config = dict(
    num_hidden_layers=8,
    hidden_size=256,
    num_attention_heads=4,
    num_key_value_heads=4,
    head_dim=64,
    intermediate_size=1024,
    vocab_size=8192,
    hidden_act='squared_relu',
    norm='rmsnorm',
    norm_place='pre',
    norm_eps=1e-05,
    positions='rope',
    rope_theta=10000.0,
    rope_fraction=1.0,
    qk_norm=True,
    attn_scale=0.144,
    bias='none',
    tie_word_embeddings=False,
    parallel_block=False,
    extras=['capped logits'],
    init='normal',
    init_std_qkv=0.0447,
    init_std_o=0.0112,
    init_std_up=0.0447,
    init_std_down=0.00558,
    optimizer='adamw',
    learning_rate=0.00181,
    beta1=0.9,
    beta2=0.95,
    weight_decay=0.084,
    lr_head=0.00657,
    warmup_steps=227,
    schedule='wsd',
    decay_fraction=0.882,
    decay_shape='linear',
    final_lr_fraction=0.1,
    batch_tokens=32768,
    max_seq_len=256,
    doc_mask=True,
    train_tokens=196400000,
    max_steps=5994,
    dataset='wikipedia_en',
)
MLP neurons of a small language model. Each row is named by its layer, matrix (up: input weights; down: output weights) and neuron, and shows model dimensions 128-223. Each number is 50 + 12 x the weight over its row's rms, rounded and kept within 0 to 99.
After each neuron's rows, "fires before" lists the tokens most often just after its 100 highest values on Wikipedia text that the model never trained on.

L4.up585:54 45 35 61 62 45 63 21 47 44 62 39 36 46 64 56 38 41 50 31 45 55 45 53 61 61 52 61 50 66 41 35 58 68 25 69 42 55 72 64 54 37 48 56 64 56 40 45 40 52 39 38 75 50 53 58 69 51 57 61 31 52 45 32 38 53 50 52 62 26 66 47 35 81 72 54 38 41 67 60 41 50 34 75 28 63 35 48 50 55 51 63 45 58 60 49
L4.down585:56 49 42 52 65 31 41 46 51 44 44 48 45 50 70 67 56 63 36 57 56 59 51 59 51 51 60 47 68 29 65 38 54 45 57 75 37 52 35 30 42 40 64 70 38 64 48 41 54 62 47 30 62 52 70 49 45 58 23 72 31 33 62 29 56 68 44 38 40 51 32 35 69 64 45 36 57 40 56 48 43 40 24 46 13 54 45 41 51 65 49 63 44 37 46 55
fires before: "{", "ic", "ies", "\\"

L4.up225:49 48 27 34 57 68 47 38 41 51 50 41 26 64 39 37 48 73 37 73 48 47 69 46 61 58 67 62 49 32 48 45 39 26 48 36 45 43 62 45 52 64 57 56 45 42 65 67 55 50 56 31 82 39 69 75 66 49 54 56 38 38 34 35 30 38 63 65 28 40 55 36 19 55 50 44 30 57 70 43 42 47 65 67 57 32 35 41 53 54 46 44 39 49 50 35
L4.down225:49 51 70 44 57 70 42 45 35 56 57 68 52 44 66 53 35 42 57 51 42 24 42 41 50 49 69 49 31 48 43 86 52 33 69 45 55 41 46 51 64 63 54 43 45 35 41 46 50 39 67 48 42 32 65 39 39 63 48 51 45 51 68 43 67 45 56 28 37 52 55 85 40 43 68 46 30 40 61 34 33 54 56 47 50 53 67 43 37 29 35 34 46 49 50 31
fires before: ".", "da", "M"

L4.up244:68 39 48 62 56 45 47 51 43 55 48 65 42 43 66 30 44 37 51 25 47 55 45 54 59 46 47 35 41 40 75 38 52 36 57 50 64 50 67 65 42 32 50 82 60 17 31 61 55 45 45 67 51 64 56 41 50 60 59 46 57 39 41 42 55 46 29 53 55 41 54 75 66 65 57 30 30 60 59 44 47 47 54 35 35 57 47 40 64 47 93 94 53 25 57 51
L4.down244:50 42 35 33 42 75 52 62 52 51 40 57 50 63 40 47 60 73 25 54 49 47 52 43 61 41 25 60 50 51 53 29 59 51 64 49 42 32 57 76 44 42 36 37 49 57 47 30 56 53 68 60 40 35 41 49 24 55 56 67 32 40 52 64 34 74 81 56 64 44 46 61 70 50 38 57 32 65 65 57 43 80 53 64 56 50 56 65 67 32 43 47 44 44 59 44
fires before: ":", "2", "ic", " of", "s"

L4.up392:50 46 55 49 75 49 65 48 57 44 64 61 56 47 65 56 42 47 55 55 45 42 59 53 64 55 28 47 35 39 45 57 43 70 50 63 57 54 67 44 45 48 53 47 42 22 66 38 38 43 60 42 64 59 50 36 28 46 51 55 36 50 62 35 64 47 24 61 37 63 50 71 45 40 48 26 55 44 31 49 45 30 37 52 40 76 34 37 37 56 69 54 50 83 73 58
L4.down392:41 47 47 44 31 59 45 63 51 50 39 34 53 49 34 54 69 44 50 46 44 49 73 48 39 54 41 60 67 59 61 48 44 36 53 42 28 27 73 67 45 47 49 62 47 59 38 29 56 48 79 52 45 49 55 50 49 50 53 67 50 65 58 62 43 37 53 53 34 70 56 65 51 55 51 39 35 51 44 35 47 46 53 70 76 53 09 43 63 38 58 59 45 47 62 77
fires before: "=", "\n\n", "di"

L4.up806:54 60 60 42 47 73 59 36 52 80 43 44 38 53 51 51 41 60 45 50 49 59 33 48 37 61 66 36 38 66 35 71 48 48 33 55 62 29 45 45 66 58 47 59 53 61 52 37 25 49 57 42 82 51 40 52 64 59 49 65 39 44 65 56 44 40 65 57 44 37 53 40 45 50 60 57 32 77 44 48 46 58 52 63 29 60 37 69 57 52 42 39 51 56 48 46
L4.down806:42 50 40 33 57 62 20 48 60 42 43 30 41 57 24 30 49 56 48 60 67 59 44 41 53 42 45 40 39 46 46 44 52 68 60 38 64 36 62 62 52 62 59 57 46 55 60 45 64 49 51 49 38 49 40 29 55 52 51 60 32 35 52 77 29 34 52 22 66 46 47 72 75 29 69 60 42 42 50 61 46 68 33 40 48 48 45 59 49 38 58 33 38 33 74 54
fires before: ".", "gh", "go", "ice", "d"

L4.up829:38 46 35 54 33 52 58 58 46 70 31 59 39 40 41 43 06 75 40 39 39 59 62 59 40 44 65 56 28 59 61 38 63 46 33 49 53 53 54 56 56 43 26 42 69 59 30 28 58 42 52 47 60 76 55 45 40 56 57 45 50 54 52 56 19 40 56 59 40 48 56 56 52 64 53 37 66 67 56 53 48 46 41 76 47 40 60 28 55 60 59 66 59 51 57 52
L4.down829:51 60 52 56 59 39 61 61 31 39 45 38 52 60 43 50 60 45 42 54 46 79 74 72 68 40 81 47 33 61 33 48 53 48 56 40 60 53 53 69 37 49 34 54 42 60 63 56 39 33 62 79 69 31 47 42 61 69 38 53 69 48 28 70 40 51 60 38 45 47 60 32 64 73 38 45 51 42 44 68 35 63 63 36 35 42 47 15 44 44 52 57 63 45 28 48
fires before: "\n", " and", ",", "s"

L4.up211:53 51 33 44 54 54 58 53 29 54 29 72 59 66 48 56 58 67 41 17 46 37 36 43 25 40 50 48 34 72 57 55 50 44 55 47 59 26 68 43 49 55 59 62 35 55 60 52 59 45 75 57 40 57 41 56 63 42 87 34 27 42 28 46 52 48 45 56 65 51 77 46 61 63 45 30 42 55 32 57 55 32 35 56 61 54 55 65 30 51 46 49 48 50 54 23
L4.down211:50 47 48 56 53 49 59 32 68 72 28 55 55 42 50 59 63 34 50 32 25 51 64 68 68 57 64 57 88 58 75 49 41 60 33 53 59 45 37 47 68 42 81 56 34 52 38 44 34 54 52 23 56 43 57 66 52 31 37 50 66 30 58 51 57 32 58 60 47 38 60 36 40 65 54 34 47 59 42 43 53 30 60 44 28 49 41 60 70 66 55 42 54 72 47 57
fires before: ")", ","

L4.up1023:57 49 44 56 63 69 79 50 54 49 45 36 48 56 50 53 34 46 76 48 51 62 74 52 33 51 45 41 47 57 40 49 54 53 36 54 83 46 57 53 37 48 24 62 58 48 57 41 35 46 58 59 61 65 43 61 77 52 55 50 54 46 46 27 60 69 56 50 57 61 68 58 39 80 71 49 58 63 47 52 47 59 46 61 54 54 39 63 43 60 53 43 49 52 33 48
L4.down1023:57 50 42 63 38 68 53 48 47 58 42 66 63 42 60 43 59 50 47 61 32 10 49 61 59 42 65 28 49 55 56 65 56 60 59 71 68 49 46 30 39 42 44 56 51 62 58 59 61 54 22 52 45 59 52 65 65 39 51 36 59 41 34 53 78 47 38 41 42 43 64 56 49 68 37 47 68 45 51 38 54 28 64 42 43 76 52 62 38 46 53 47 46 36 46 51
fires before: ")", " in", "\n", "="

L4.up866:60 32 48 41 52 64 66 47 63 56 54 50 49 48 34 69 25 39 62 50 41 38 30 61 52 69 42 62 33 55 49 54 61 65 50 63 68 43 56 42 55 52 53 62 42 31 57 43 49 49 47 55 51 56 52 48 51 28 63 33 56 48 54 35 45 27 33 31 41 53 38 67 33 66 64 15 42 33 52 58 63 52 60 34 34 59 19 37 49 51 44 56 56 40 44 73
L4.down866:65 38 42 57 33 45 32 76 60 49 49 36 51 45 59 43 39 44 58 73 46 55 28 47 44 39 54 52 41 38 23 26 35 55 48 36 56 53 62 85 50 65 29 48 73 56 58 32 39 50 52 36 52 61 47 45 56 54 53 55 48 54 35 38 66 61 40 55 62 57 50 57 56 43 59 61 56 47 79 60 67 57 47 51 35 46 57 41 33 44 52 41 26 57 46 37
fires before: ",", "."

L4.up787:48 41 38 49 35 64 61 53 47 48 67 37 29 51 55 44 53 48 41 64 54 47 58 44 53 68 48 58 55 41 47 46 66 23 46 43 43 55 67 43 51 49 47 65 34 45 47 50 30 45 49 43 70 54 56 60 53 61 46 57 35 36 48 36 28 37 58 57 58 26 65 46 41 44 53 48 26 56 67 48 30 36 41 64 46 51 59 57 35 52 64 78 20 54 74 50
L4.down787:61 54 56 59 47 61 49 42 54 56 35 61 40 51 47 50 45 70 51 56 48 54 39 45 77 49 55 40 29 46 35 46 43 35 64 40 52 26 30 49 60 56 48 43 69 62 54 50 41 44 52 27 49 40 35 62 66 55 44 42 61 30 50 43 42 61 43 50 33 38 77 53 34 56 46 37 41 18 45 55 38 75 45 41 46 65 34 59 50 38 67 30 39 55 49 53
fires before: ".", " |"

L4.up698:45 65 45 30 55 63 56 55 80 64 59 59 33 36 39 49 44 58 51 37 53 61 63 45 48 62 76 58 50 56 59 56 59 66 48 52 56 45 56 45 41 51 54 62 50 61 62 54 08 50 47 34 41 39 22 51 59 46 67 62 45 41 79 39 50 57 40 56 55 48 43 57 48 69 41 26 44 52 46 41 54 39 70 58 23 72 39 37 36 46 56 38 55 76 40 76
L4.down698:50 55 47 49 50 59 50 44 48 49 60 51 44 30 65 53 43 73 37 79 54 72 60 49 56 37 47 47 68 65 51 47 56 59 73 52 65 63 54 41 63 57 57 56 67 52 67 38 45 41 59 50 48 68 26 44 46 61 36 52 55 34 50 72 46 30 58 61 52 69 50 50 39 51 50 66 47 39 79 38 25 57 38 56 55 42 42 68 44 34 82 63 50 49 68 42
fires before: ".", "UP"

L4.up189:57 46 40 38 52 69 70 68 56 53 63 46 58 23 47 55 33 62 56 26 51 46 64 57 42 56 55 39 41 36 46 60 58 40 44 66 33 23 50 60 39 76 44 47 49 57 29 35 52 60 33 38 56 59 44 57 24 46 57 34 53 56 54 37 49 65 46 47 62 65 57 46 40 42 47 39 50 44 61 35 32 53 47 53 12 38 59 42 40 69 52 62 56 50 51 52
L4.down189:52 63 47 47 52 31 50 46 35 55 65 44 59 44 30 55 54 44 42 61 64 49 42 55 38 42 48 58 63 32 45 42 53 42 33 62 45 54 46 57 66 54 51 53 38 33 29 39 40 62 15 64 47 59 67 37 27 38 34 38 16 47 57 59 57 42 53 54 61 55 64 39 42 60 39 62 52 52 56 40 21 50 52 42 32 46 44 44 51 55 26 64 69 24 57 45
fires before: "-", "s", "ther"

L4.up716:48 50 32 32 56 54 59 53 50 49 36 49 62 49 67 46 37 52 37 24 39 28 47 60 41 54 48 45 54 55 69 43 42 52 53 38 75 36 50 46 47 36 53 54 28 63 49 52 39 42 67 57 30 50 31 45 54 35 69 48 45 27 33 42 52 44 39 61 46 34 64 54 52 40 55 44 67 57 39 51 59 42 39 48 46 55 50 54 36 50 52 61 35 57 47 37
L4.down716:36 54 33 44 51 23 46 38 55 67 38 69 51 36 68 44 46 51 69 17 42 39 50 37 57 60 67 51 87 50 68 45 46 47 46 51 64 41 35 32 81 33 50 65 35 50 42 33 61 50 64 63 49 37 50 72 62 29 54 63 44 35 57 62 39 50 51 54 38 40 59 38 55 51 35 24 42 61 43 64 52 29 75 41 57 56 52 40 55 65 59 43 48 67 37 42
fires before: ")", ","

L4.up880:45 48 41 63 56 66 66 64 53 47 30 56 64 57 74 50 28 36 48 47 51 52 58 57 46 44 27 58 48 45 43 47 57 67 44 63 40 43 61 67 53 45 36 24 49 61 76 51 67 51 59 34 40 65 60 60 32 51 56 37 50 23 34 23 32 36 64 71 52 61 53 43 61 75 42 56 66 52 60 61 33 61 85 58 49 68 61 59 41 63 64 55 51 63 42 42
L4.down880:49 48 45 53 47 40 18 41 66 59 53 56 50 44 41 57 36 71 29 52 50 37 43 37 71 70 31 48 48 52 52 54 68 42 69 65 42 51 41 30 81 55 73 56 42 73 63 38 73 49 63 46 52 59 63 42 33 67 34 62 64 50 60 44 43 73 55 62 56 58 51 48 45 47 70 53 57 42 54 54 53 45 53 44 55 41 66 37 65 77 50 45 47 26 30 59
fires before: "6", "2", "7", "5", "1", "0"

L4.up650:53 57 58 64 45 42 46 52 51 77 42 49 24 46 48 28 40 47 46 51 46 58 69 55 37 63 39 45 31 54 65 50 49 57 48 39 73 59 60 52 76 60 40 46 34 32 31 60 40 37 58 54 51 59 57 21 49 49 41 50 56 42 58 33 26 34 39 46 61 48 48 61 65 58 39 48 48 73 46 40 46 43 43 49 48 52 43 35 59 44 51 62 42 27 37 55
L4.down650:63 54 61 42 67 65 69 64 45 29 47 63 56 59 50 59 55 57 61 47 19 36 42 54 48 49 43 33 58 36 53 29 51 43 25 60 40 36 46 48 28 53 76 57 60 46 53 34 33 52 38 51 56 43 58 72 33 64 55 59 35 45 31 65 51 66 46 27 54 62 48 61 34 45 66 55 44 40 55 37 38 45 47 56 55 73 40 65 57 47 51 58 58 73 51 40
fires before: " of", "s", ":", "'", ",", " to"

L4.up428:54 35 53 48 60 41 56 43 47 47 48 48 47 50 61 48 33 46 53 50 62 50 44 49 47 69 48 41 50 56 42 45 58 68 42 59 47 68 58 43 76 48 67 59 70 52 38 42 36 32 43 60 70 77 41 53 67 56 58 46 33 60 44 42 18 45 45 49 59 50 61 55 56 42 68 37 46 41 53 73 46 53 54 54 29 74 39 58 36 63 38 35 54 56 51 38
L4.down428:63 47 35 36 39 46 28 24 53 45 35 57 56 14 59 66 54 44 25 40 67 59 76 45 52 60 50 63 50 54 61 64 26 30 55 50 57 30 50 51 67 54 77 57 25 66 33 47 49 67 40 51 34 53 30 43 42 61 38 41 45 69 66 60 38 61 33 44 50 42 39 38 62 36 55 45 73 39 52 39 35 45 47 44 53 48 42 56 51 59 44 66 50 57 44 37
fires before: "{", " \\", "\\", "_", "$", "["

L4.up686:33 53 34 44 39 61 56 51 55 55 74 65 39 42 35 49 42 71 68 23 45 60 69 44 49 40 53 66 34 53 45 48 49 58 58 44 48 38 58 54 48 59 34 58 70 36 56 61 58 53 60 57 45 35 35 30 62 56 68 45 51 65 57 43 53 51 59 33 38 59 62 35 63 70 39 27 19 53 32 71 54 53 63 55 27 43 59 49 43 68 43 47 59 62 44 52
L4.down686:41 56 59 56 66 47 59 42 57 29 64 55 53 53 34 44 61 40 46 70 73 51 39 81 33 49 54 65 38 43 48 30 47 52 71 37 57 53 55 63 54 41 66 43 42 48 58 41 72 58 42 43 65 60 49 41 50 50 55 49 41 37 41 57 61 46 32 61 52 76 48 34 15 38 57 43 80 43 35 50 55 58 24 74 53 44 36 50 21 54 64 50 47 50 57 46
fires before: ")", "\n", ",", "\n ", " |"

L4.up172:25 41 29 61 58 60 72 37 68 60 36 47 45 33 41 54 48 48 53 51 42 43 74 57 36 72 70 46 41 58 54 61 51 40 42 37 50 40 59 57 59 68 08 66 36 44 31 38 45 53 40 29 54 57 38 55 48 58 41 70 57 43 52 43 33 72 46 47 43 50 45 47 48 61 41 55 62 50 56 51 49 41 36 38 51 45 64 56 43 77 53 32 50 58 54 47
L4.down172:46 38 46 45 56 53 38 69 40 61 62 48 45 52 60 63 42 38 74 27 19 64 62 42 33 41 66 46 44 34 52 58 51 41 38 60 41 46 33 51 40 49 55 52 47 74 40 37 60 34 30 30 67 47 64 54 68 57 36 57 33 40 44 49 52 70 55 71 49 38 50 29 33 46 40 57 36 66 69 68 52 51 43 43 44 57 52 45 34 71 55 59 54 25 49 30
fires before: "s"

L4.up587:51 62 58 57 42 39 71 60 29 64 56 68 30 46 46 53 30 46 41 60 56 42 46 38 62 50 40 81 40 50 59 48 39 30 36 67 53 49 64 49 70 83 23 72 61 37 64 43 52 65 66 49 43 55 40 42 60 52 70 36 59 45 50 41 44 44 32 40 58 58 64 50 49 62 42 10 61 45 32 77 50 24 72 50 51 40 48 44 47 50 57 60 63 71 33 44
L4.down587:45 65 57 32 43 46 46 45 58 82 55 52 25 56 60 40 55 38 43 36 57 38 50 53 58 68 53 45 58 49 57 37 49 56 29 31 36 40 48 22 53 52 61 41 42 43 40 46 46 75 56 24 58 39 41 79 37 51 49 45 37 55 40 61 44 27 44 30 28 40 64 26 61 24 54 53 49 42 38 39 34 46 52 31 42 50 42 55 75 55 51 60 52 71 27 55
fires before: ")", "R", "M", "F", ";", "z"

L4.up743:48 58 43 49 45 35 39 39 53 50 42 48 30 49 49 54 56 55 27 63 51 44 45 61 58 63 46 54 54 56 44 30 53 55 52 54 36 37 48 62 56 61 50 65 52 50 57 57 46 53 62 64 65 57 52 41 57 39 62 64 48 44 49 49 44 47 34 61 51 63 41 28 50 23 56 48 30 49 58 42 40 63 49 42 32 63 57 63 54 62 67 78 63 43 74 57
L4.down743:46 67 42 60 58 63 62 43 38 55 60 52 40 67 74 51 60 46 61 11 34 53 44 44 50 53 31 68 52 36 32 57 50 44 53 64 54 62 52 59 48 62 47 51 49 31 40 39 58 43 52 46 28 58 24 62 43 51 40 55 49 64 57 44 49 60 49 39 56 49 42 69 60 73 52 48 58 36 57 60 50 47 71 70 36 32 58 47 63 48 27 46 27 53 24 60
fires before: "ton", "M", "ga", ".", "to", "no"

L4.up848:36 58 44 38 49 65 72 53 51 56 53 37 47 50 56 53 34 63 62 50 53 68 45 59 47 73 61 61 28 47 38 33 44 38 50 46 63 36 69 49 59 47 47 66 44 36 49 48 34 38 57 41 39 66 40 32 30 38 58 43 56 47 68 40 55 26 56 35 71 35 39 49 55 62 52 50 33 89 31 50 62 53 50 60 59 69 28 44 39 34 50 58 38 40 46 42
L4.down848:75 42 56 47 59 44 45 60 41 66 40 39 43 49 33 53 44 43 78 54 46 36 42 57 47 44 50 62 33 44 57 48 50 37 33 43 49 48 41 62 32 50 56 47 34 43 71 31 58 66 56 67 40 42 52 68 47 57 70 34 45 53 43 63 92 47 22 46 40 55 51 53 42 52 55 47 44 61 48 51 69 55 53 31 24 53 48 42 43 59 38 61 28 54 45 63
fires before: ",", ".", "\n\n"

L4.up847:50 59 41 45 40 33 64 20 37 60 72 46 40 66 48 37 63 40 49 52 60 50 43 42 52 81 68 63 49 67 58 61 68 50 55 41 59 46 47 58 44 53 52 68 34 50 69 44 26 47 53 43 45 57 46 61 62 57 44 44 49 51 53 28 41 43 35 68 47 49 58 44 26 49 51 51 39 64 60 50 37 50 53 49 49 69 39 66 41 58 69 61 48 68 56 58
L4.down847:40 67 43 65 49 53 38 43 35 52 21 69 50 47 51 51 53 53 54 53 49 48 38 48 77 58 42 41 48 47 30 34 43 41 46 52 63 54 49 53 80 54 54 53 33 62 50 78 53 40 38 44 44 41 46 64 49 53 23 42 58 42 36 42 46 70 46 43 55 52 52 52 30 43 49 50 40 22 50 59 31 65 26 40 47 45 63 44 45 66 45 63 45 44 35 38
fires before: ".", "′", " |", "°"

L4.up744:43 52 46 66 32 49 38 38 85 57 23 66 58 37 47 43 46 52 70 33 47 40 71 44 53 43 51 38 50 37 63 24 60 41 56 52 41 53 51 35 54 59 61 58 51 54 21 40 53 51 48 37 59 62 43 35 42 45 78 53 65 51 58 43 19 54 55 51 55 45 58 67 48 72 48 35 39 48 69 51 43 76 28 52 30 44 46 48 33 44 35 59 37 49 56 43
L4.down744:55 51 69 61 50 53 53 42 43 39 51 41 58 20 37 51 40 53 47 67 50 36 69 34 52 51 69 39 31 51 65 57 39 53 46 44 77 33 37 55 35 49 53 71 42 50 70 39 46 49 58 33 44 51 58 39 35 61 40 44 40 45 46 65 28 26 39 24 55 65 52 37 44 79 56 44 44 54 53 30 54 43 60 37 30 44 56 63 40 29 50 59 49 47 35 43
fires before: " the", "s"

L4.up530:55 63 61 44 58 77 28 45 59 59 59 48 45 32 53 29 44 51 50 36 58 33 58 58 73 65 71 50 51 75 53 50 78 57 49 46 52 54 57 61 41 62 58 52 51 35 44 61 32 52 45 52 49 57 45 36 35 43 52 59 64 44 64 37 47 42 57 57 54 50 42 59 47 51 59 42 49 64 54 49 45 35 74 53 67 43 48 43 79 64 55 51 65 37 69 59
L4.down530:67 61 52 49 43 56 62 60 27 31 49 53 64 61 43 56 44 54 29 58 99 20 47 50 47 54 28 28 56 36 50 07 43 61 35 50 40 66 21 56 45 55 39 47 58 58 60 48 50 73 46 35 38 37 76 66 32 69 51 58 47 62 39 68 42 41 31 53 48 66 70 69 45 31 54 61 65 49 52 55 71 33 41 52 56 51 61 23 43 47 50 74 45 57 42 42
fires before: " |", "–", " /", "."

L4.up538:48 30 54 40 55 60 57 54 57 49 73 77 37 53 62 53 48 42 39 46 36 59 50 44 57 65 39 46 54 35 62 34 73 48 45 56 40 56 65 53 88 38 40 41 49 54 51 54 42 58 47 39 42 56 53 56 45 39 50 59 44 33 52 30 40 37 41 50 72 65 40 54 42 78 41 37 48 60 55 57 46 54 62 48 35 69 47 50 55 58 76 62 55 49 32 52
L4.down538:33 29 52 54 60 39 42 67 60 36 77 50 32 58 42 47 59 38 35 57 51 57 53 49 62 51 46 49 54 40 47 41 34 46 60 70 33 33 45 68 69 54 74 55 59 56 52 48 52 63 38 51 64 54 63 55 45 51 28 66 65 53 67 24 61 68 29 50 45 39 43 64 39 42 65 41 48 54 71 46 67 56 36 37 29 50 64 43 35 50 51 52 55 55 46 59
fires before: " to", "5", "0", "7", "2", "1"

L4.up779:66 37 23 49 53 61 65 52 48 60 45 53 32 41 51 33 51 44 56 25 31 51 53 38 53 59 44 58 60 48 66 54 57 45 42 41 57 50 49 43 67 53 51 34 33 49 25 45 44 37 59 41 44 42 46 21 46 79 52 60 41 57 69 47 49 53 37 42 44 37 52 37 42 45 53 27 57 60 47 54 50 41 53 58 40 53 38 51 12 44 35 54 49 68 53 52
L4.down779:54 38 48 45 43 49 59 68 39 46 77 76 58 39 39 57 50 41 54 58 38 67 68 38 52 63 60 37 69 47 53 44 71 43 59 41 68 49 27 56 82 75 49 63 56 52 43 48 44 52 45 63 51 55 50 45 59 65 40 43 77 33 27 40 53 48 65 62 35 41 63 43 75 57 39 64 37 63 56 54 60 55 57 42 51 44 49 55 53 37 47 53 52 52 26 33
fires before: " to", " as", " by", " in", " for"

L4.up546:35 52 46 53 50 53 52 47 49 47 64 38 40 53 35 68 15 67 54 50 47 64 65 41 28 41 47 51 23 58 57 62 57 56 55 55 70 53 54 51 74 50 28 52 46 29 23 34 55 29 44 48 54 74 53 39 47 47 55 61 39 59 60 47 30 47 41 59 52 38 62 60 62 55 49 50 57 89 44 60 50 44 51 41 13 40 54 44 43 48 43 65 54 56 50 58
L4.down546:43 64 64 66 59 35 43 69 25 50 52 49 63 48 48 60 63 46 56 61 61 64 45 55 61 69 60 45 39 58 56 41 43 44 67 37 58 47 54 77 38 41 44 44 57 41 71 35 68 39 35 51 68 45 46 42 27 49 31 53 53 44 49 51 42 50 47 69 50 32 36 39 48 55 40 50 47 63 46 70 47 55 40 52 50 58 65 52 52 29 47 73 46 46 55 60
fires before: "\n", " and", ",", " of", "s", " was"

L4.up586:55 54 54 47 63 61 60 43 60 53 57 47 49 41 63 50 57 37 38 38 39 58 36 56 70 62 53 42 46 54 29 49 62 66 51 40 57 46 72 34 50 31 38 48 36 66 63 51 43 35 54 78 44 58 51 37 76 55 71 42 51 54 39 19 51 57 54 42 55 64 79 62 62 37 56 40 61 47 42 39 60 46 60 40 21 45 59 46 57 55 68 43 34 58 50 51
L4.down586:42 65 68 61 58 51 55 51 57 44 51 58 50 38 44 26 68 40 49 53 26 52 53 48 58 38 67 49 41 59 61 56 59 53 31 61 34 69 53 59 44 32 64 66 42 61 50 30 69 47 39 33 61 64 57 74 61 38 42 50 50 46 42 44 31 29 62 57 43 60 60 62 26 45 67 53 47 65 47 70 56 46 56 61 31 31 33 61 43 38 48 61 48 49 38 62
fires before: "="

L4.up266:33 68 56 57 44 48 55 51 57 50 67 65 59 54 60 47 59 52 48 64 56 31 56 42 57 66 69 24 63 54 57 58 39 56 38 44 34 47 56 43 68 49 53 71 46 38 38 68 26 47 76 44 45 35 34 39 77 48 41 43 37 43 58 20 48 78 54 60 67 57 50 55 41 87 41 55 44 63 49 47 41 64 43 47 42 46 35 60 33 40 72 50 37 42 50 26
L4.down266:87 55 51 65 50 28 69 44 40 34 53 57 37 37 61 55 41 57 39 53 54 70 23 70 73 74 50 57 22 62 43 65 48 32 63 46 56 44 32 53 44 39 40 50 45 52 56 47 55 40 45 52 83 32 50 42 58 58 49 44 73 29 38 55 55 30 40 72 76 49 51 54 45 49 77 23 74 29 61 57 35 36 68 61 64 42 67 45 48 51 44 44 40 70 54 45
fires before: ".", "′", "°", "\n", " |"

L4.up752:44 51 43 27 46 61 74 56 63 51 43 42 56 34 33 53 16 47 52 25 49 49 53 53 44 57 76 51 60 44 51 64 47 46 18 54 72 44 61 45 47 58 41 63 38 37 54 70 26 35 55 47 51 34 48 62 62 51 48 73 51 46 67 35 43 51 52 44 36 47 61 50 45 41 46 50 50 69 43 52 46 70 49 59 40 57 50 28 57 67 55 47 19 66 36 43
L4.down752:36 44 55 67 48 42 52 42 32 49 73 46 47 57 47 64 41 51 48 59 48 43 44 38 64 41 67 38 37 54 67 67 38 44 55 45 45 43 30 48 44 38 70 38 66 74 59 50 45 82 44 41 67 71 27 40 21 50 46 51 69 62 49 47 60 36 70 69 37 62 29 28 56 68 52 73 64 36 52 56 42 59 47 39 41 41 36 78 48 55 44 41 53 22 66 59
fires before: " a", " the", " to", " his", " in"

L4.up103:31 38 46 48 47 32 49 31 53 49 45 50 45 36 56 63 59 44 43 28 53 59 57 55 75 67 54 50 44 52 55 54 37 57 52 45 63 38 74 50 55 68 44 46 43 23 53 58 50 39 58 55 44 70 39 23 42 60 54 40 45 51 46 27 29 55 45 42 60 26 65 49 62 51 53 33 56 50 43 62 52 34 46 40 47 72 41 39 48 53 62 44 34 45 55 54
L4.down103:36 47 63 70 64 63 45 71 45 54 57 42 66 34 39 31 40 19 58 36 55 75 56 39 44 37 59 44 61 45 42 44 72 78 42 53 41 74 47 46 20 38 56 65 39 34 48 30 54 59 61 48 51 41 37 71 63 46 41 57 56 58 59 30 45 42 74 71 40 61 36 54 54 43 37 45 48 48 52 50 47 42 68 52 60 47 68 47 62 55 58 55 61 63 77 53
fires before: "=", "The", "In"

L4.up243:59 61 47 49 36 44 35 39 29 59 33 51 42 41 77 40 58 30 65 24 41 41 48 32 42 41 34 68 54 50 57 33 48 29 38 52 61 41 48 52 55 38 41 66 47 39 43 47 42 32 46 60 65 72 56 47 45 50 59 46 45 38 45 50 41 52 52 48 60 60 67 41 53 45 63 40 35 55 54 74 46 38 65 71 35 49 43 35 45 36 41 62 59 58 60 51
L4.down243:48 58 34 52 35 49 37 62 58 42 49 77 56 66 43 56 40 51 51 48 64 44 62 48 49 61 37 39 15 44 51 58 45 61 62 51 47 57 43 35 41 62 35 36 55 07 50 37 72 51 54 62 48 44 43 45 50 66 68 52 45 55 74 71 63 44 76 49 48 56 51 78 49 35 46 52 43 46 64 42 50 55 58 50 62 50 66 67 50 57 59 44 45 54 32 47
fires before: "s", " is", " was"